Weights of a small transformer language model.
Size: 16 layers, width 256, 4 heads of 64, MLP 1024 tanh GELU, vocabulary 8192, 14.9M parameters.
MLP neurons of a small language model. Each row is named by its layer, matrix (down: output weights) and neuron, and shows model dimensions 128-255. Each number is 500 + 40 x the weight over its row's rms, rounded and kept within 0 to 999. Numbers have three digits each.
A block is one neuron, or neurons of one layer that tend to fire together. After each block is what it responds to, as a language model described it from the Wikipedia text at the highest values.

L7.down122:435527470483515500458531462516532555525462472494506480504485556507532524479579400469459570488487498479568516553486534439505467462420451521495482486535494491460492452566531536516470465539490533495463579556454503511452416477532591463502602551607504568458436562550399483511521447528483471544489504489558445528519448484531504457557459557479498502464468468509509449488549554443482479464507
L7.down463:546503464567444458500560510489493469520498533520455490378459513460475550508491446503520606545535505448559465475464513458475516541506504515569577492491491482509509495524521517443494447531485468563524467539490553537498391541582504491395490493501548495492586620498541512529576483525511459518439466531488577528454530447518520507578484451506457492515531459480510522433526481455451506490468
L7.down467:502459512542489493476489505519456528514518495505466478468463499575463492526447561493474469565522414447489491452494526510477519436491511444535452551529491482484550621456489503485549485507478527491560463545487533474484471489542536526474472504494477439501502530465462504540498481557526457598574480517513461509450515526504510589506447556505506499506457488556485601457508518395485522521486
L7.down474:452547443535621581548459525467480472548489465517439504503543466431520571495530507492481461462497473537548484591543508444486515447490451487539440561489458476531503443487490493429473553528528462526444524530491460519542525494489526522462513442507497428598508493424518528487514428436443504479422482585517538506452476525433451493501556447549475507438549449483530543568513423445483483420536
L7.down482:507502511515589479545477564515576472488512577465562520579503501417490518598472485466471516486542513558485486488530543480518447475560540450476496469469457518502456502572489481524579404455486508530473588499556487445449530561508491475517534422596481478547464506485474508501517545507500553474534458508539568479512514488463499559498486440530494504497518498538429527474453486506572523494531
L7.down564:592544460451504477487499469493538505454499451496569466477525505440416469528485462539466481460500500546511553528555436517506447493532500591511435469468467503445560476530481543495469508474462424528550609492563503485464510495510596539531470542516501456586502444514521440561472529518513483522466460477430526481544551496447521500560470548545508460525465524483464542462499450476577542529554
L7.down605:429498526539529527465454488486496439444541492509563492447512481543530570544551570547469501517484545472520533474431491438511420486456572518441462519521494533474401570467547443479520489534468481524571577523495534466423524521469464522499406483501543366543516500421491491458463558496482504510501445490465498556502522478454515531464510583475481544602527495505484490490550465503493535412444
L7.down709:549508491449462489515516481473490508532498507484556522450444627519542497507470435496450515525459489466518518471518532511532535533538465462534528462486494432488558485489525513502458501534480428469475508456572579504482508496458434473499540563459502512483471486402487492526548593456584530490532483500529521411533448543593495514427429539507517570516445508511440512481513443462533584516558
Fires on the first word after a determiner such as "the", mostly ordinals and quantifiers that usually take "of", e.g. only, first, majority, one.

L7.down108:574520483456464452534554486469518536516448522465491552525521478468485556557474511527498485420453501486423450519532519536507508571501548538535512522501477505469500481514484538598518544434445519499489478503591462407479549516505543505459487542490537511566464455473529551478515487486502449523454467495517500453544440424472572460488487459538555490506531490556461543520534452511529473500469
L7.down261:466507455493525530481486483530595511515576537486510497429538504563556498446460540483563499442444500540438478506435485579569428581542507527431517519542505504525469505508519518493518441509437503528463500489508481450551505467524471530510567485432476513506543441541486487510417544471532524444371558529484486481524468491506472529566528521398546504527522508552463518493490464571473531519485
L7.down280:484454491566540450496484526468527536488564497551474532513514514472485442528493504446467483458476461492526493409536490581518498519545504489512499432482493530506575444563487572520562500511485529543467436485486458488573504491491432519483517486469451418539546451459489508438542487473471430408670441560568542520461471535495556483531449508499540480433501503464502402485517489462472511546547
L7.down286:511483557528480506539514469476585539530460562480513517409446501447504505562499462539437537519465545538426443495540442513432500474494599519551514445507530463507523467485552439561571475460447481482449533491514499509482482523446472508527598524486521499480451467494552506470505423563470581426461512446467500491482544558533530563469483494588460520482502550497504468489453503468474537490540
L7.down450:501445561497530557510466399429507571515523468546489465431521582432472479485437471567546455501418468505530485511576518507457521489516537486488428505452545433508453541491481411500612433542515534472489502531522533522475526434495502460499556505514573501505436477489509492450491520510438530491541516521510524530465492580525507582607502497473545538521489542453510456477513548503475491482442
L7.down635:515488609462453567491457513469525501520514421462497529535531507524433519513440541528452578472458465557601474498509568507502483488544520518529481446478449513489431562487491464495567453491523531509456562476544476548507462449498534462498517479456549530506489487551505488475509545439484471488588550426570612494453452495475488520546504459484489508467479493487528511500550481496561510480594
L7.down658:492434455476521494488460478441538490512473483551451456423529452510510527557462508513471421482508551494495515511517405511469443508453476549572582481459503554535418481507530502450475459503491473498488522531490581428496428544457467502461563476511523551482483444450553397463464463578521532563548511547485475543458534474468491520495525490507488488449558515486503500536505456579446583562535
L7.down834:543544548522445495504527559483467536484490528453445506474453492461459523556452488557476451543467437494440505564514501520535472507459458442542531475468471470537516474544450461559526501523515467458513627492440466511455485494627492416494548489478512467508538555493479518537509519443471487491570473494543545511454502525520472498516507531486463525519484424477487590475477504504474526492541
Fires on the middle token of full dates, just before the year: month names after a day (15 September, 1 November), or the comma in May 18, 2010.

L7.down278:509517519442512495520493527468486477471467513503549542584477480529429501527486515496477466548546453590478458435444462477453551510512461491536498544423466463512535462458512543543531508456470524519417521462493513481512498549504510444543436468448473474489519521533533481533465532527481492563561530478508544394550482437488473498462541486529472500521514504518487579494584466555525465534485
L7.down292:485496469522533515499502500561615517572477539522474510556433481420482522505523567540531523460447440489496481575478500497494388494562507537529564488469459500508401523548528499510493536454481476484518514480499465403480487507455471477488590484449534432494441509478481451476509504555535529486506550464578521427478496554500494562478521541534529515446545510439407482544515515523415487465470
L7.down318:429538464496509484517456507452545521447545446478486463537475494586483498520543569445478425523526551500491457480437476443495532469425527517484539521531529482463443504528467528567433520481526459590415485525505552522558536484437470553442571455469493473553472508480518523472466528554514442531566506499489465459503490445557476504472486455488457476462552512484497586426537402415519466406504
L7.down348:508462540545474535473502503534519401463518535491529561553455528471484477537435522496532459493501539463400498472463586544472539464504485458534512476522479475479521431495553478468485520549601429502584489549499497477566520463516427521534507425456546458508506565514541458474582483472411509542582574501477523513515579499523481497506439497575512501547470437513515566556424428549420507453490
L7.down643:485496433514561506461524496501437458487559602578440477501476572473506466448484547479529538451476508447468537556500543458477577512417521461517472470538501529534501442465513539457432473540539495451445460476470541552579521540570476456516494479449483494516471499463515540542527489536486499488425537553476500533533524471450440471511499511516504457457536551609501515518504516474478481505466
L7.down684:462575494488539516501512404507525504425395487497546477516509515524433517495532506523550530566473514449559528526559492504517468513446486480558425483455509459490416532541447511486502442553549493540452557486453532490483509450478513486483513519513459441516447486503476514515548556477543529521545477488456502514521512422435545410475497527503504502513417546550464483559491467515497443508557
L7.down1016:485470471587464557460482531523460487444483544508561519500487546482499484541542501483410502526501477472454543527497494529553552484549504480489498488563501567515454455507520566439570486488471582520496564471487573466556463508474518557466560556497470509505438501489526472510504508548520568538538489480513465468522579508513475430408415458549494525475493541526471537453565491541507535414497
L7.down1017:458479544435547455508460499416568536481469486561517483482550472508469441449519517525456518537474465499490510480522631593465534535466563500525473496482461491438549447508541522502461516485558551498471460481482476489600434495475500508511528541480516454471445481501476503583483491411518499484471534506577525536577440526542490497476507500517560537476460501488468525504511476489503514471526
Hyphens right after a number or number word in compounds and ranges (one-room, thirty-five, 7.5-20), plus dashes in Markdown table separator rows.

L13.down576:515487536530611489485533493431502526500477538472517527630467474509438552476523442531424486497507450502476486470567530475440465523422508499476430552455496466505497542470524454475538498464559521469506568494476539567509542470490427587434517517488529509492501504468492461484511520481476601537425607472446468482527515541533555496519501503497430459542534507501549500436492552497566510483497
Digits, month names and commas inside dates, year ranges and numeric table cells, e.g. 29'7'–298, (15 September 1866), 61.0 |.

L7.down141:547496508568609553476445478471469504575440558565449486494466504483456571461521471493446465500508560488512420550436542499500485458515495485523474391520518538548514499485523473464477507553530528545539492496499493427445516503529492512527521539511477521518503489425495445534475488457507498453446482473539440531521491468441505506498453541493483529494504405496464499441484549464482481532525
L7.down224:452478497620447479483476459478505474502491558483507490571578521478486445470476479497442509419560569435430483509493450553439458549574577446510646559548568487467550494505498529447538423496457598523422515515476536504482475515533494539528611481450525486406481454516538513438542471514444457509479493436533464432515512499530453478508471490565470521460475437511515551557469550545480455534549
L7.down245:523483495491568517502451459535498573488524479529560467467501488425523554435511519515557534553496411534511459522528479540479472475509467520568395503524467478497519443510469522560531508563479445538461454541448519557545512486461497490444503469557483516521499483496484521469491525478485494504612536482503528527517422528516455500528515480501484514426540549571519524535573453529528519520548
L7.down420:481501548514469445491494401538474468495554487525524574522471583506488505530433432536448480524499450526478502531510489466525479441489514533493488532483473425450468540462452520576450545504459538447472442524555488491435461465508456474573505528526451466532530474445531462488427505454498466528540517468548527506536476504534534473455557522438559538557486487478487540411497509477520494502566
L7.down541:429497456562537509462400484436472448524501492503490471483450538536556491519483496497464461466546528452447572489494548509553522490575548469505559435503586540432447514451565494414560565542450555552558532500500557486524455503490556474470479475527495491518453434464562492496534450560527521477486495499562487489530520567441510475488502542495503483452449502474486501509490537567512461498554
L7.down706:569545556518461511537529484496506383469455477474517484549497526460513471519533558498503426492582508580444535549489519513516556503493512532525541484541482530520478530489434479494513406378493529524548498543511461503492509527455450410521543540486532476478420535509511491470493491540510562518523526468473461466518493451450468543534499545468484523503513492483487499487498601502540448509483
L7.down943:494485503486472504456498382482535457424498561496574532532508490455466550491494487491516551483533482554469489487543530497405444472502484441428563472506492494449456402533414410462467497445481473517488453561421493510581517493543437464428486532506572543464565587429536566551482534469503499452502503504514510469527516524504530529514547542538503515534465464510433489457465551512503444539515
L7.down989:552501434535479518500463493585485463491484428510501515512469501566484524559475509516485496483489493440472511501479556517482519526529585485475541544488508475517527462518572519475558432486456547561539468485533516482549505470459482530497498538536459501481513494489489447554548493479543495481417510464493528500501438534516582516526528471453517534435520475491475534455523560495483519507508
Word right after the preposition "in", mostly in fixed phrases and time expressions, e.g. in terms, in addition, in turn, in 2006, in March.

L13.down543:473428546436500521480511531523394535585510379469518484454518499501518483484524580465490532559481488513522492535482514485485555521532573516515560444485481468456571445527482445526498545490503524466473486516514491495507471475519462536504528444459488507457476485533543500510520452486507465417427503511443489500545539452436505460515508511527515463497432480480505478497490534487495560472447
First token of a descriptive noun phrase, often right after "is a" or "the" in opening definitions: years, nationalities, "a", "first" (is a 1932, the 2015, is an English).

L10.down61:499436436488503520458552502548489567564412527558510458485508510540524468524507541450508453478551497550450499480569482488512539555503513545482540445523461483452449549474520485608543492414526472543562466470454515523542472526497544478530510539514437497510476454551519512531446476553475581495482548505471454431521544517397533459449509533471468524489479483481530602486496448561522472527564
L10.down96:520517541544537534489443536542495493467538446510535499484522525427507510533583508540495523464420517538486455478511498496497512508456609474527430492459496491546443467471480484491560480471505452463453473556548490470545429499537468466543453481549433535461533514444465492588446471588552445510470466520452541500487506467495497455482534546500534482457530536556468536487479567530507477481546
L10.down240:511502482514529496473442491422422497505466544538485590493504569566495491462502507584449503475527483486458482486482565597462441495505541514446472470494493511521503529497554504521443541427511544475518499480482518435477517521499462480475555510461473576529561445470494475475569530516495504469522522510453417513465429559498538528500436459540517524545518466496505468497496486497518517594587
L10.down244:459475510461504471514569558492549479518548537556439551512573455539454461508492491554479498482559516600493500473411477470481453461468466522509453502500560449461454499530507486461532496438536473525552465516468528517518545461509481495532489505482476491491543465481519504518473441509560635513451393454518473487497565503518477452469473397523528534482535485543466461497473608503463500516416
L10.down421:502488497539484547472498552515476552495500420531466477511445506584460434568489520489482494452568515552488606509479494535500524486576487496530490422440491514426546568453455467577484501476524511475541524492502510476555468541508439601536445571522477527507494522552508550554439542498480442507426535475465399578460527497462538453519419514430415556500529488478554465508446508518449587438593
L10.down824:530525491501595473492444508530541453499485501503384534549508532464486523535459536476552470509491517560473492447460447509508514522487543473474377418473538547526480487502524434492507484487427441526473467489483523526507564499495490500511552465503491492516460479462475547557474562474443536462448510553483542551470481467529444563535506447513464540513525476545364439480564506516491481557483
L10.down906:479504457501468482462508514491503522511594470503462568443534508454495477531434487513468476541507462441477543494374484475470501565510539502489444521528465529540483444503515425545464527511439513449514475511485448587484506556496469529546524592557476524490513433528458532504398461514461497466477527476499589485502466531468519498500510442503467513554524537521523521478435490470492489453465
L10.down970:487491546414490523488509529422468490468553477475525459537497457468487495493496491477521549539454531535438508491506500436481481487520565543511453462539512542500488456519473543452488573512547460507560513535536422446515474416513493446471564505549495548574502506464430507565475524478449567557451449504599564499531556505494475488585464525452479459567517532521495536488495513444471534504439
The possessive "s" after an apostrophe, and ordinal or superlative words like first, only, best after his/their/the, as in "his first poem".

L13.down531:489516517511460554567497576528495523514465506527514492490477508475449578541465483480443486498570502545472416500592502544412411517516553526505603521438557528500525472457474497520458530534472456533492483440583624534547474453488485528523534498550436513504484510498539444510438509546463512490510537497510428482454529548461470498396488487503492456474544488578452500500469527471472484546557
Fires on tokens that open an unfinished word: compound hyphens (British-French, Post-Vietnam, non-specialist), dashes in table separator rows, and prefix pieces like imp, comp, app, inter.

L13.down1:469475498553510532500481591531472441428461510508544565437508510470502524471518442460526545429546472451494492459500499503514486467495557476516476482507535468453611413393494486504525547525487462499439471489594503493481490438501473419468505584484502434475470557517456538458593467522475565536486461470506582496481503533579584551524525520486474517576510539487516550466570497535416568468492
Number words and digits giving a count or measure, often before a hyphen or unit, e.g. four-stroke, six stages, 700 MHz, ten billion.

L10.down2:445517467503519509485441518510501552503516486527446499516461457491497508446508494407490554513501510483493477510493508529529474465531507457490505544456524487456480492499581464514536530513495484545413567434479479520562479494512549495467487537447554477518464498430492452496577444458534503518510498423514433411425468516494465457522535501543465535476504491504432498472539525531482533482506
L10.down140:460514488536501503538405424515429476485537547426480545526502515416513472469537467535500547530545445593545547596467480509476448464503524518542469507467494527517513525435485440495479466445519504477504495503481533547472447514437516595547457457468445499542519499467517487527485447387457534498504474438532482504457475533421564470495474521466519532525526528425461429534486442512498482545543
L10.down344:402501537527537562492425525521453517452479461520476436455519472484507486500551483455538444506443475542511565501519461399530452535504560515528465468504488474473442513540479519522515546532507506515542500495491464449491468434470443464499478536541440451581503472505519484522492501481477493526510460495458548520413521530475520564446491528506484596524544491508390509540529467460439471432522
L10.down477:457432447525552502523491476477509426432483571550555574544476550491486489515498504458519445439482508480475501522451487483524488448553514486477490479563465490461505494548489480528484486491497543482479487539472491467502509514470462422473471496510506489440504491577604465432446461496487474549460475534555457444594550521515547548501505418489479533510480603470559456495466533541500478518548
L10.down604:500530521432513506487452358514512549412443438559506483477431542508539460510551466482558532527514454512535530497475523431541549508533466454552559445496451524488533502447454497539528484455427540567534541583531534523530466450509493483502519524469432481477537500488550534507460463513529477505584468501493508574504414476531544469500583578485449553490510490565542507509538515453449475476501
L10.down772:520531519511506536497475512568548475484457535522538498486539507459528522478570521579427545478449572483520491469513497555484523460565502498559458550417434526514442457501499494533547534519488471455461486557537507482494467528490506538515503540388489491465462425541469509551461555524499479503475468520557521533485477588559480526538496494589536515492495509382535510521452499533510563482512
L10.down779:495558549489522535458492512463513569512489533512442484450526504423520482424520445498564492510506484505522527565462438531524488512514496501462471466444579503509523510455493493509554532446504484559471533453464453503596470509481478511488487499565496467569467500519539539435551498546559503513571476472464533491479515507509519443550429551489511494465583453532477541485477510414514402523503
L10.down867:466582510549460511544413440480527542528548481597501498544454539537449486495543427499497492545431486498516452519510439513520476440439516474530444492546511469469463531462474479455499537501519491473403530567556506503554501477553490454493539485515488545518468517573545484479604479493560464529470496558436470492478481511475515451536482486472482478552568431503492520524505440485577461462607
The first dash of a new column's run in a markdown table separator row such as |---|---, just after the header row; occasionally the opening pipe of the first data row.

L10.down131:473452488473525523541496490462522568538480490500479450542543490530483490516520510460504446435530537502474533512557475514466516467555524516438465552433496552490487556471470529507586463460490507568568543476444501503518464530411500405523529463528514436511520470569497548468522488509496508452500488445502562462469551480483407573499502514508497481455509428524497535498468499443424521507453
L10.down182:494524535552550521461524476492539444512498515587557524490509411480496477502493532516522513505484511434517512531493451512472525497543516467553442550430488481498492485519456494507461551481596423487509466408540436479453428489460515496425540462378480497391559484424436501546546437535568426445480504531458461518476508570548445566484499578473502493478539512467521546484486561545449510465505
L10.down338:493532401506419442486476464572497479403434493483488494491576544464496480487492560502584419531496468566447522504529472520526529398499499467478493546519564468495550594434530455493468424506516505501520574491584466435457518521469404481528536451418474507538520462467555502554478501534527488499562501520478538459538529481551474567481524507468531568519498531527447480567489470492462577493474
L10.down345:542512496486558535393510532466497495562461487529552447488461474498501514512447504453553544550577473521425443500448518531404575502544467547489517528484531560561503540483484501502518459482484512478517538492483524450526498524515504492490537452499565477426492514497457460480465463564555586538535492430451496499491481446389514528471494506455580506493515503540453434566557529497462465496484
L10.down449:572420525554596529506464490527504465446448487486504470494414435491466511482498463470549453481549568492476508516498519508475452468549593480547406497458455502436504455517458476515491553541536553504553519532467437550520458546532502515545452468553494415551463506473544414524477496589445499544526526461495550516476502522515564516460523521522501494495459443540465519491445559540498522405549
L10.down498:555489520530523513552518387470508467498502550433439514504513578521473430488482465445589477427457399507461489522498474449496530471513521549497483552507449503524495512514476506596529545478489552516575489478474517508518522477472467526468535375524464515489511489563462370512426485536537470558520463435502513465550508514519436513457493475544485483484488456575480548453460508507534507577528
L10.down671:469493521564486499487446553495517516474538461550519497558518588469472536591491448441571483540503521451497579472460577522485546465480579498477536567464537506472429514545485491494515465522397527530479457532524454499590480511539461475503472550541420458507512462488434454463496422506513458518504538533486514470515513491481497413421489475461529553443517543566510494479477490541508509509431
L10.down773:481460517544504459506518468546466536554458522516464475436514539458516545572488516479515469523532462422493494478558500467517552482515507416506532534513472547511478558415481503542465523547486458511487543486559540419485518515478443490476520406480470497554546490491553572514565474526581505491515554556469470516472488511506531589536506518415543499479483533517424489495488470532457525456518
Day numbers and month names inside full dates, e.g. the 19 in "May 19, 1953", June in "11 June 2011", September in "In September 2017".

L7.down46:546552468547488464503480515500462451461427449470517498445514543576518537473490562512511463497479535425529514439541519488509494499457552538591522465527506499570520486467473500463457535503427501570513538482471442570433521513517581532549494534514457541426550471491466478507435475505493482476548459457574496512529486529518582537474514531493452461483491467472516532537520531471490537490556
L7.down118:498464486462460468481493482420543431506444462499560475400457527580485489425524432499537483469494482423435449527494510524473569451413502483544464428503453567542431547490537448508507513545463510497433519448489478582490511478521537497543548562518463518482491553515450497472459554518453539458554531508511514529502542525529488503505518502428453533479469459530530534567492482458459515515535
L7.down267:538445525519542545422450450482492497473515486502541506447506494474471478517465449520529464549552512553497569450559523499483525442555493492483523505507516518515517434564530544465588503455436592446505572482510494522443428517420476510511432535499536473575445525513558532444494480450444431555533494575548516506483508503505487520479509538500559515471467538499463452491449500432523495507430
L7.down434:518459541470519445476429514455454527495451468542462516452496480496443572414549508479465484448506497515521542516444514456461534556417454535491521539495540505510587523493412461461504487523513450467497440534518552431593505484517499494508544531508536493556450503483427437507465448550570429515550519485463533391459507459535456564455485588536506482530464559469512519540535534467481492499510
L7.down469:519539490441557533554504512491516476518493447483471519530574543508485486529532538441518547473486526530551529504534479492513549525545509497553455576439497512453525507501497518474462566464532494474524577525530467393452510528507507469435511507512520592488527539453453518449510465528505464441484439462503560458547542556470526569462484492533447458468474556498453531494449454539585480477558
L7.down478:582462528508563529469459524484495486477441512506576400500501486496510449526443496490569523497479547492542567480455497472542498548553555419465416473512490542493506565472530560492488530496509474464527514485491508546559454504488508524473484503523503537529515479529480487484512461605530510505508464495500527486542487504514496568459514517465422459535484480488498513461454502532532484530482
L7.down589:481576506475543516473547470429490463533471478498443483619512530516524505513556512496552474492528515516501509527505498518523470541530480540487464538508525503462513517538519505467509454456553497492448521442510435486532381464455469448520516420548476552548514465537489487590578500538564555520526491447584419493488488476513431478472536547480445472481514547558510511455487504483558433529465
L7.down966:508592485480516507551370483537480530437498525459551512490494549571530547483466485452550508495523445515516488554539486488460528559475466508483436464506515490457506524576451517497538493627502498453482474486523496476489517519482544530486474509499507437412487452538514443521495520472497508515519501533494481502490488481436499484508528477567554501490501489517492527495500431412517468549565
Words continuing a quantity, ordinal or duration phrase, such as a short time, a few minutes, fifteen, first round of; also pipes in table header rows.

L10.down40:436501560510552581488422512490491561507452472511536506570436437528586492469479475497554441506512486389513448527537490489566577442456554591495495516537413441460483480462446457545484489527450483537396498503445516524432460478542506510522482471509479476444515502452511507558536483468499485493518568494455569474525469556535558547539545530521506533517510548503468445500583501480535482466495
L10.down137:523464533493542504518520476475430506417504496437474509457578619449519542551551542523445497490544560514546437532478459400511511533512455491522427521460516465496507532478508446454510430480410574448558498510540490448488511452521469516427521513532472530506549509516473505525516426431538507561514494465523457430526517544464523457478476527495479464545548525534592522479492458565470568540510
L10.down236:459482498477476424507440510441501428585557535570502551561500600589462494480458493538518492545479496483493471486509490534543530456450492552515592457406469482524488422458509452501496504495468548474457528465496540555541499511479529481483515506532477485517486508575515550506536544458433479464540537482490382553438491512526610482503481447502549504479459548530592462519529571502550491568508
L10.down351:578537535527591548465386499558423553539520489515548456514489496497480479499538495494510461490468549495619478448459453512484542463492551536500460483525478513529487475532494503618520495557465501531538519492506477523494531485509475490578456481587478530484481503536498508460542492507452528452543503515508496434472483503466415543532511535532542417507559501470475519443605482472542529590537
L10.down713:486553415490577521482463447531539565531479565459504507454533480526498528501549507458504430499468478517537425527482491587525468494449507570473425541566501572508529414606546489448474507501423442572438583486497483515459461468452499516473465432471528552522490546481478527583508447540505535463560513504502450484561488542453520501583522487508502468407459501485468471486546523533545492528511
L10.down767:496497534524605516535490422516501537453441413537490463479567511498476406497492454507426539539499532519480509479541482511499478480500488479500368541488488488508515509500485483517531492442471474579418476494481550467486520477488488495481428483510424501489547516533515508513497550518566408520499552509497574546483508527539503553509457515471506479536484486487558464556523479472574529497448
L10.down964:546501480556526476504540503471529474531424507545531520525506446557598534525489509502457432459485490546484459437497506486548487510482507551461432518503470485515453539523525523501459513451513490454443524521502516568513474503436534390500501482439410498457477522516494533499471437473440535480564438532544512605493456545441537529521540507452382471475514431528503521526457481460524561445498
L10.down995:482500516429517460466527539486542512506506458463465556406569455529449491514477558488508479518476527537490469453480460428551556508521489524483552537489426448497546469507476504547419553541521448519541524469537490494524452464482505517457513498579498460530530538498496467448554566463488484548495470534418518461497513457577473483540482559493499514425488497523476470533453525491462471551581
Fires on word-internal pieces (fa-ls-etto, acc-la-imed, so-r-t), on "of" after "one" (one of his), and on separators inside numbers (1,278; 6.99).